{"activation": "squared_relu", "attn_scale": 0.108, "init_std_up": 0.0187, "beta2": 0.95, "warmup_steps": 482}
MLP neurons of a small language model. Each row is named by its layer, matrix (up: input weights) and neuron, and shows model dimensions 96-191. Each number is 128 + 24 x the weight over its row's rms, rounded and kept within 0 to 255. Numbers have three digits each.
Before each neuron's rows, "fires in" lists the words (lower case) most often at its 100 highest values on Wikipedia text that the model never trained on.

fires in: "in", "by", "year"
L4.up1036:133140118129113157123170135184129139081137124121119134130089164136103134137154133133188099135187142120116130127173193123154096140115099155110104150120123137119150170150179112107149164124160137116126140106097164178167170171109108068125123110069117176100092162135134095104170137125119093118

fires in: "of", "in", "on", "for"
L6.up973:123117148134083187108073078104124140183173135115177099115199123106134134151103143137121091126128087127172127097123152142114146109131108132105110138125113132073130166141121122105133184167128144131118171156190122117128134182126137141135155127114141145109109130075143162098142131136143108108

fires in: "first", "second", "third", "last", "next"
L3.up246:183123165093143125154082139144162159152120130142124108131128122112162133123098159147114080141125180135103131115153122153123129110088145149121092134109135116140162127105169166110143134113153138219140125120077136121111138129083139132191121161107071124117107126118169098104188143173105136143

fires in: "19", "18", "9", "5"
L6.up1312:110146148092110142139115119101146134098156137100098117153096160061143109145121175126110142153128146082183108145179139109116130115129098128118154141169155120127115112129139122137154096144105104119133129090174134152118154128142140152113148143127114167121106115108145096139122150123102122131

fires in: "had", "having", "has", "have"
L5.up684:119174136145110122101150121119098166123120137154134181137137172114114105103099129125142096162180121091143186111133160121091158175086117106142124141138144178130114116164096131091155153095135107124119108124116141137238132083109159138140105114134145134130143143126114138129143119147120148140

fires in: "the", "house", "incumbent", "democrat", "district", "s"
L5.up449:113114119141122129085161088133143188103127147109157136108128097093132111110095119141136144119126112134119119115149087113112123140088119118131144162157135173161147135102196109164173111128093133127139149162177150134138153143126131144126139138133119112128152159132119117161137144091122145137

fires in: "during", "after", "following", "of", "in", "for"
L3.up1236:143111119105109133155136115120142153157128158143158160108133140102124137144098115126137121147119118122174101168089153094171112142141130125146128068120102146078114093115179146138170122101111122164112157139137140171186141121137179136147139128145130190134147137097142158116115174120128133106

fires in: "in", "bogotá"
L5.up483:120120107165097121118123106160128120134137128151112120107064134133102096136123115157150135172123109128130107092131152132115100155119151128124093115131148135140121128190148096148140102096122096133124187138125128153109142104102115136130178119134136148078137126177128139125135109158139130119

fires in: "as", "of", "from"
L3.up502:131099111103122148160107104134112152134166129138114134125114124079138072126144128144140163123121112163124134094143131113099153102112115092147127137152130129107176148153107123151107112108163135169102155143121131140132125105132109150124123089186129127116156182095134098099123135140082144142

fires in: "some", "both", "these", "two", "most", "of"
L6.up670:115164173153142192130113124156192144077121179089125107150126094092147153162114107122134136111158124072088136111132187158144150146119117100110131100110154132121156152092091124148144136143135091139133150116160130147117157135128134137141106143125094134162122129089145125125112109098123112112

fires in: "by"
L4.up1439:107137117056101125129136118150157086117120151123092116101121111092145050163103112118110164132110080140161125133125122147123118111126101080112123133117145193121145162158112164104099137085141105141140112135147171142148152118118141107105118143116083142144155123109082134141159118089144133125

fires in: "to", "from"
L3.up509:137094134125118188121170156139125137118145142115102098115098148117158139086144143135148122156106117114152116069114145189113108140114144105103101131180153115163123127121077118059110141161163128205132162148123194129126150139120147083145130094114107154116044126113186096121152131189118114131

fires in: "the", "have"
L3.up1336:145186151207150109146196165143099135103107171115118106114094094108116109121111113130145133125122147165078116132137132116153144129102147093104151104117152140107142150138108142151151163155117094132131126129148165143123134133172141132125176130148104155159131107137132116113168105166139147132

fires in: "in", "during", "of"
L6.up9:140126128150140122117135108123131146189208126116102117132128119128142132176142148133165124138121142140149153120132149168093141104126152149119133122079134128109109132162140153110123117139110135106137135157157159119116151154146149086145184131147132131085075107087151100116116115110110112119

fires in: "4", "5", "ttx"
L4.up24:133182155065118145146176127144152131075092137081119128141123092132113096131127136139148128120111104118137132113116153164167131129123100104126122149118147159159151155169123141089156124156125103117132131147082115154139165102143146136160116165089141176122139116132173142108128106166158113152

fires in: "states", "york", "us", "european", "world"
L5.up12:097178156111115096130093115172120133152136124111146165103124133106058111151069147140126152157141129115147107125154126110142170128115141138105156147142108142136133103142170126125144134117096129142127124102059122130132135133124118117095193127116070114111116145145116129086114145121145137127

fires in: "the"
L5.up961:147118101157146164083104099170152165118119175116122135122114102108141077119129131122119115108133082144097125142156066144121154146078150140087152157142133108147157152120126130147143156137126139098132119127117101154103092048134120155150105085102135132143136142136156136141100109113103118083

fires in: "of"
L6.up228:098100154112128146133123119102133149134169108114125108107086135123144176088129145154167125120138095110161114131144103084121161128135133140116109121112136113083193113147162161145146118126120152157125148135149148132130118111104138120126143129136133130142109156142148138119110138169127088095

fires in: "his", "work", "worked", "head", "women", "s"
L6.up1385:125093133104128123108123115123145154140123106123147114122127100083169138081164109127153098126114138132140152121137088115133090135096164106125105145126131120102147124174115112132115127134156131152114140170100115151149108149164097074125101144155128160093137136103129129105118129139103110128

fires in: "france", "against", "beijing", "england", "york"
L3.up1155:143123137115113183121140125105146104123152154072166077093070142081119168114123142165140130130140104089125113101149129099123088179092131129127119114167160106134130128137165151106168125132132143138072132133100139123123155115109127111138152119145099193126153132132118133123126184134131152088

fires in: "of", "into"
L6.up83:145115098099157132118120088102134141078121130114120110110099131107142113142147123140135085115146124142144126089140117146122113116122098111153121137099131146145148077171120150158181147113131162186132122120104092145113133116126152191113102126074066170112165122090154142138169154146090165100

fires in: "of", "was", "are", "is", "that"
L5.up637:144111157116099097112118144113134148141092149163166102122125154128098170134106142133130077128134118107122107124164127123096116167132106147163132102083095124122142073136159121133124152097158122149124134112116165137118145095121130153129109140130145153126133110112147127142115159147158130141

fires in: "been", "is", "be", "was", "will"
L3.up218:092109133109076156150123074165126149130167132122150153122095117141132134129099148148123109146123131137069153116149184107166115106119115200144104129068102168114134126135113155111169157110142147144154140088163138136163121111108196101127132150140112177118126156141140139116139166118153147143

fires in: "can", "will", "may"
L3.up1144:124176102090120139143157157193161118121142139075114145150097137117151168112142106078119110098155112119100107117077135134175117120122135111148129116187132128122137144146138171111119142146112124130104126123163139193126136096149136128164141129131108110164133165127134119088126115119107142158

fires in: "is", "was", "be", "game", "are", "games"
L3.up364:083075138099131174125110137143141122087162148105134154112084103128134123109115139132151137139133092120133148133129134150185122121125143137127121149155167105154119125098122184118103120078120119124112142127155140150129133111141106126140108143124117131133114201136120151105130123157140110179

fires in: "was", "has", "is", "have", "had", "are"
L6.up918:148121153107095124126140169129161134125173149095109166134126101112103107080111140121123108119121133091119155071159117130135107138135168124104113107132110153151114138130143129102114120140113132150124154098116130154146131054118132115136145132135134110182118126126126112099155157140119129103

fires in: "to", "for", "after", "from", "played", "left"
L6.up964:149104138113107114102114137121157103138132136114133138122127112073122169139124129117125127099105129165117118116164178132178120118116113128123131141141130152092135089123125134080141151127156137171123159129088131141144120105156131132132128175130103129139126126090136128136171115155104145163

fires in: "the"
L6.up1286:137142125125138132149198135141134138115137117067123148165105140102105128110106135140167139077122101156123109147101094145177115117113137122128117115132080143137141160164139142132120117160139156131138142131111082122180091154147179103119133116160085138155108160157128117156099094147088138153

fires in: "of", "to", "for"
L4.up177:121120094167109148163093165107194174145149163124167140124123118100111150137154115130143157095122091105158157084134135091133137109120146160102132107132121139139139157094127093107132146148147135170129178129165151136167148126124150146144181105131116101148103155127180108127125166151146131155

fires in: "and", "of", "in", "before", "without", "from"
L6.up564:142097126107086182157103121130145134092135130145100182114154113140111098105125118142123131126154128131134150134134139123134088099120172127163095149122142118105149147123139138196172141137132112156121159111144156144159140083134109117110148104107126126119121133074112157137120162112100096135

fires in: "was", "age", "of", "a", "still"
L5.up572:109182120117129111125097099116171145137111153078145160121111103114104123089105163130122130120154104113139144109194118120131135124099125133125124145151138123108143116134143157149139135130136149122149131149132104132149104112123114150133129158126082117109140137155135144068114142168148131107

fires in: "by", "a", "with", "of"
L6.up136:176129154105117117100176122138134152149093133134093142113114092122112076120113108123139104134147123122122185081160119104176130128128149119150081150089149132103147134126127134131118088151127113170122147123122148147150169139126135135117161159092085158135119156098132104111123133137144146133

fires in: "on", "in", "during", "until"
L5.up1253:139127103123090076115125117097137143113138134106119159120145090117136104103126169142116128129133136120094140121115155173159105091105119149179121086106111138150120114186158164109127168123114119101129118134134124157171108114104125132165155175120138110103138199193089128145117076164108147093

fires in: "at", "his", "with", "her", "s", "for"
L6.up880:175102087147124092140106127138145120126152109088139131151133095071131115100152117088137117151125129114137110124138141126120141149099145097087150119127141136092108138169117109144116195141155127107111169175158116158128114128134134156121141102093119084090142140084149156138154161119138141110

fires in: "played", "south", "over", "west", "east", "north"
L5.up563:106143134106125165164167155154121116159140168113162100119141117133063118154096171103175165127179097104115121128131174113121159135118144125111116099112169091110130103147156131121104143121164071131142122118114151152095171123164173163133106131108068112106112127148097168162124121143102134154

fires in: "by", "to", "n", "about", "for", "with"
L4.up1451:147114112130113109168157144116133149162109139101166162138126139115117136135127132110141129125119146133141148071167153127105169110125118103126122124109152145063129129108121126134093171139176080173117130114098151139151135144128128083114140138086090154133029075172138072133116163172158125153

fires in: "of", "tanaorhinus", "telugu", "hong", "dhabi", "missile"
L4.up1246:109165157164158127164153111140137146127150143129125159119142110121147091083161114144095124124127049144101112126095134127100153145126114112133141120131121129135162101127112141127111149125129110131170110133163119155116105157104147129118169114117136167144136096120155098154117143141117116145

fires in: "of", "among"
L3.up1458:111120142160082151178154143119110116138140124145174126114081118107124117106147123132183170104122093094138107162119131082162159162115155110150128108130166170125130134119160148109122125109157097103096138128128110151150116126136150090126120111117126118142136148088114101148123153140114126141

fires in: "as", "it", "be"
L3.up672:118113142076141114140134133130176131121124154110197139127091082090099138128141136127153133168127076146132130156154143091140106115122096123125076129126166141154163097118118173136151106085104137138121140117142148156134132122119122093126112154123086117118087118153108159121137127126123060143

fires in: "the", "its", "same"
L6.up1208:100148149158122143121175115140144195127137154150153073126131073104052113135139142142130168099131143085145095099169183116158167126100083120164156114115166114125143098171165129136131147139196096141130133123111145144132095094145153145123150116101134170124152096120118114121148135125136163096

fires in: "in", "from", "on", "official"
L3.up978:142121093153134137136146134172130145135157156131142102129170105125063137088123106121132117134141106138157108100140131159132145106111141155091111119138195129123156136135099100153136141167160139119120146136153151135119181151119108095114107089142111109126137150119148108175123158134122157108

fires in: "11", "10", "in", "12", "side", "quaternion"
L5.up836:178188133094109097153147127140160131150150111126104134139142098134119130158147154140141100111139123087110109150154154073098147133127114158104129169129147099125154093149148114108129116138119125114121134133145141121152097122141135149149133101086112089108131161153134113117142140107124106111

fires in: "to", "be"
L5.up1484:103140132126135123094148137133155145146119123142109152131122137119128140105182145130106146040131165113106153133143122102109093164126148154107134138153124101150182115134085123178084126129126143123108153139120127133121130112122136049164136128169106175095141132120135143132146108162113148131

fires in: "to", "1", "one", "e", "19"
L3.up395:148117107111137074126128106139108149105137128117100091135159128115114140095130129102128116099102121085094155095184131121150135116105106122147135101120153126139169108086112166139106110160161143119158155143126102162139157122118136092142097165118143116131112215142169111142130140106115117219

fires in: "with", "before"
L3.up1038:161139092158072174177136137115117100143102124099164163108106157152088126131118133147162124110127147129121176134138181115122141120122133104174124129152122144129126136183154144124125149102139107142100133101109176148171170130141165165125175116151104182130147130142152162150130131121155161118

fires in: "to", "with", "for", "into", "have"
L6.up554:135147076144132118146163139148128147131115186116134143129127123139078127154145115111135129107128117146152142089142086084137142138099138133111106108117135136120141076141158156168160142101119116161131138094124152134141164126103108165144169110148102136090126142134155142111119116127126145120

fires in: "was", "were", "year", "had"
L5.up870:140138101112120159132128140177143165131140129121149147121093156137164104131116148138126177045152100126135159139167098129082137124121134128142136120098125148112118144160112145148115150148128117127119112117154123123152188100122154083145099131118157169141123129117132119133101094124109141130

fires in: "and", "which", "it", "carrying", "represents"
L3.up583:176107136127118139092123119130178141161131171137130116136137136121116143120088118130124112150125103101110144091132089107183124096127106143105094099126182135130129123110128119147132119141133124183099149129172135160140121148120161115149162159127118145173116146149141114118127151140114154132

fires in: "from", "to", "for", "via", "possibly", "with"
L4.up919:197137106120090169145120096116183112157098139111172172120165125130114162126158191101159145109127099107121138139128158149117142108123125129094110132096124132120080166134145154094151158098127128134150157117101158140119173134120155102137160113109102127113049191120162157085137152137128151082

fires in: "that", "to", "and", "reveals", "a", "learns"
L3.up173:140146127145139111095085164138119171131154128090140143113101130117145123069104126147102150148149125117121161161129064131101160128132135116144128155137110095156187119109103111106137133114119122191118118101154110126184152145127088115133108141114117135100124136102124131136132123131109121144

fires in: "with"
L6.up752:198135124130113151163121155159142116101133174098096131131104174132131124147088156117168113132130141082106150137117148127130135137112120144135115109077145114142137121171135170107133146092128073115112140125100163120117166078124127128112111144129160167126131142085160094108155107120123126111

fires in: "it", "also", "sowela"
L5.up336:123145122072113170076089106197109130119121141140181136100100140127154133131093113099150136143115122078149161063131118114136192133123120144142131138153164125118135148126159144191142134146132125113104175149111148121153175109125181163166111125129172157167121151114133114153124179146132110084

fires in: "that", "of", "it", "which", "he"
L6.up913:101140093106148168116113144158186139104094142107097176118157144112172163126139167141118162129166094144124184055109136123133118152110130131146153120081082138162124161174125157131141132149140114129115147111141100132126126084140143135109164093093188151138066141153138108141120148153154099108

fires in: "and"
L3.up1264:159179123170137128079136158140217127123108115121097127171125157101144083097136120119138126108147097139142127131095078110145152131123138143091136147190156143116163155114133118161145133158114113127102159126140116171115137103129108121139150121093137117162067137082187136130134105126085091131

fires in: "to", "concentration", "receptors", "receptor"
L3.up440:150146146093150166118129113128155141133117154138151161105080124115132131109143135151141135125149125125133140133100145149116137132126112134134132105150160124163166072137145126115188129099123135138135154119138158115131131136117169167179165127113118151148101126152103092139147154171115086127

fires in: "for", "such", "like", "to", "merritt"
L4.up1355:094118112163151113098142114125169122151103130130146122110156123072106143115172137121115125112143119135169147035114117090160166141082135101074113147155149195139196118108105148168120141148139125155122165109155152188107143148122095123121102144109119112119108134107120138135123104154137104177

fires in: "of", "in", "into"
L4.up331:128145154103129113153111153127136162122149174086129122126078120092126119139132091124133103104146117127150118148147144122112179127131098092097146126099105152111155138165157165132126158162125135130128145159132124136094129098120126149143154172092078166187116141128170108148163131119093132143

fires in: "with", "as", "called", "include", "like", "included"
L5.up1086:118121136136110168112181142153155144129149159132173165127133120143127137155123108111110113152122094100116117098114109107146139167129096081069138179155155133114175115126147142063133147090110148195121121160160152151135165151126119146111148074138126111114107134135156072126127135105151110137

fires in: "was", "were", "metering", "had"
L5.up1276:161156174130102174141154130140136121072135166107102175147113092136135139096117122141125155119133097094128122146140112135144154195125159118073115133121168112117125139165121146151122102115099145129130112088118139122210119110136090161157104159140102126148127126167129152122136136136085092140

fires in: "to", "t", "have", "from", "nothing", "a"
L6.up854:102140116130109131149185117113140155114134142137135129126100106116127106130119114150107133092151155090152110118142153120139127170117159075094158080072159179111162127127152123128154143110144108159159131175123152149172147122123141089151120122098140140122134144110115163145112140087151141114

fires in: "january", "march", "may", "november", "december", "summer"
L4.up1494:110153122086112148150137120138129112126118127115126139129130107099140134148142143130181134094128108103139178175132153117093117167110104126126130113089142141093138123187160152134136174155162141142111146127117132136137147129146122135237133119107082168138122150146136112112148097144137126119

fires in: "the", "s", "recorded", "is", "in"
L6.up309:121147137145113154139136135187092114110123123122122175120158127106128091124087137121150162123133138108130139106148145102137136120089134124098099142115145135094137141188144111114135147110143141108140109106116165147097169116107130081115132125099129114150084140138123112141144124149128139099

fires in: "of"
L5.up970:115173178117104143182160159124150146115084142102141105122130098093153123138100128132139142136145118089155104099102097130123156131131121139117125145156128149085136083126149159105123144088126089155134126132123158121155136129136155120119135098112124135165148101109134112132114138101117121115

fires in: "to"
L4.up1229:145156117132122103119180107175137119151127153105138122124125150091094098104090106094136144148153110113157091075168123098109142107113088098073171149082135157105176107148056112168180149141140140147156164130129151116101162160136140153127138121126140171095097138120132089165170119131148159128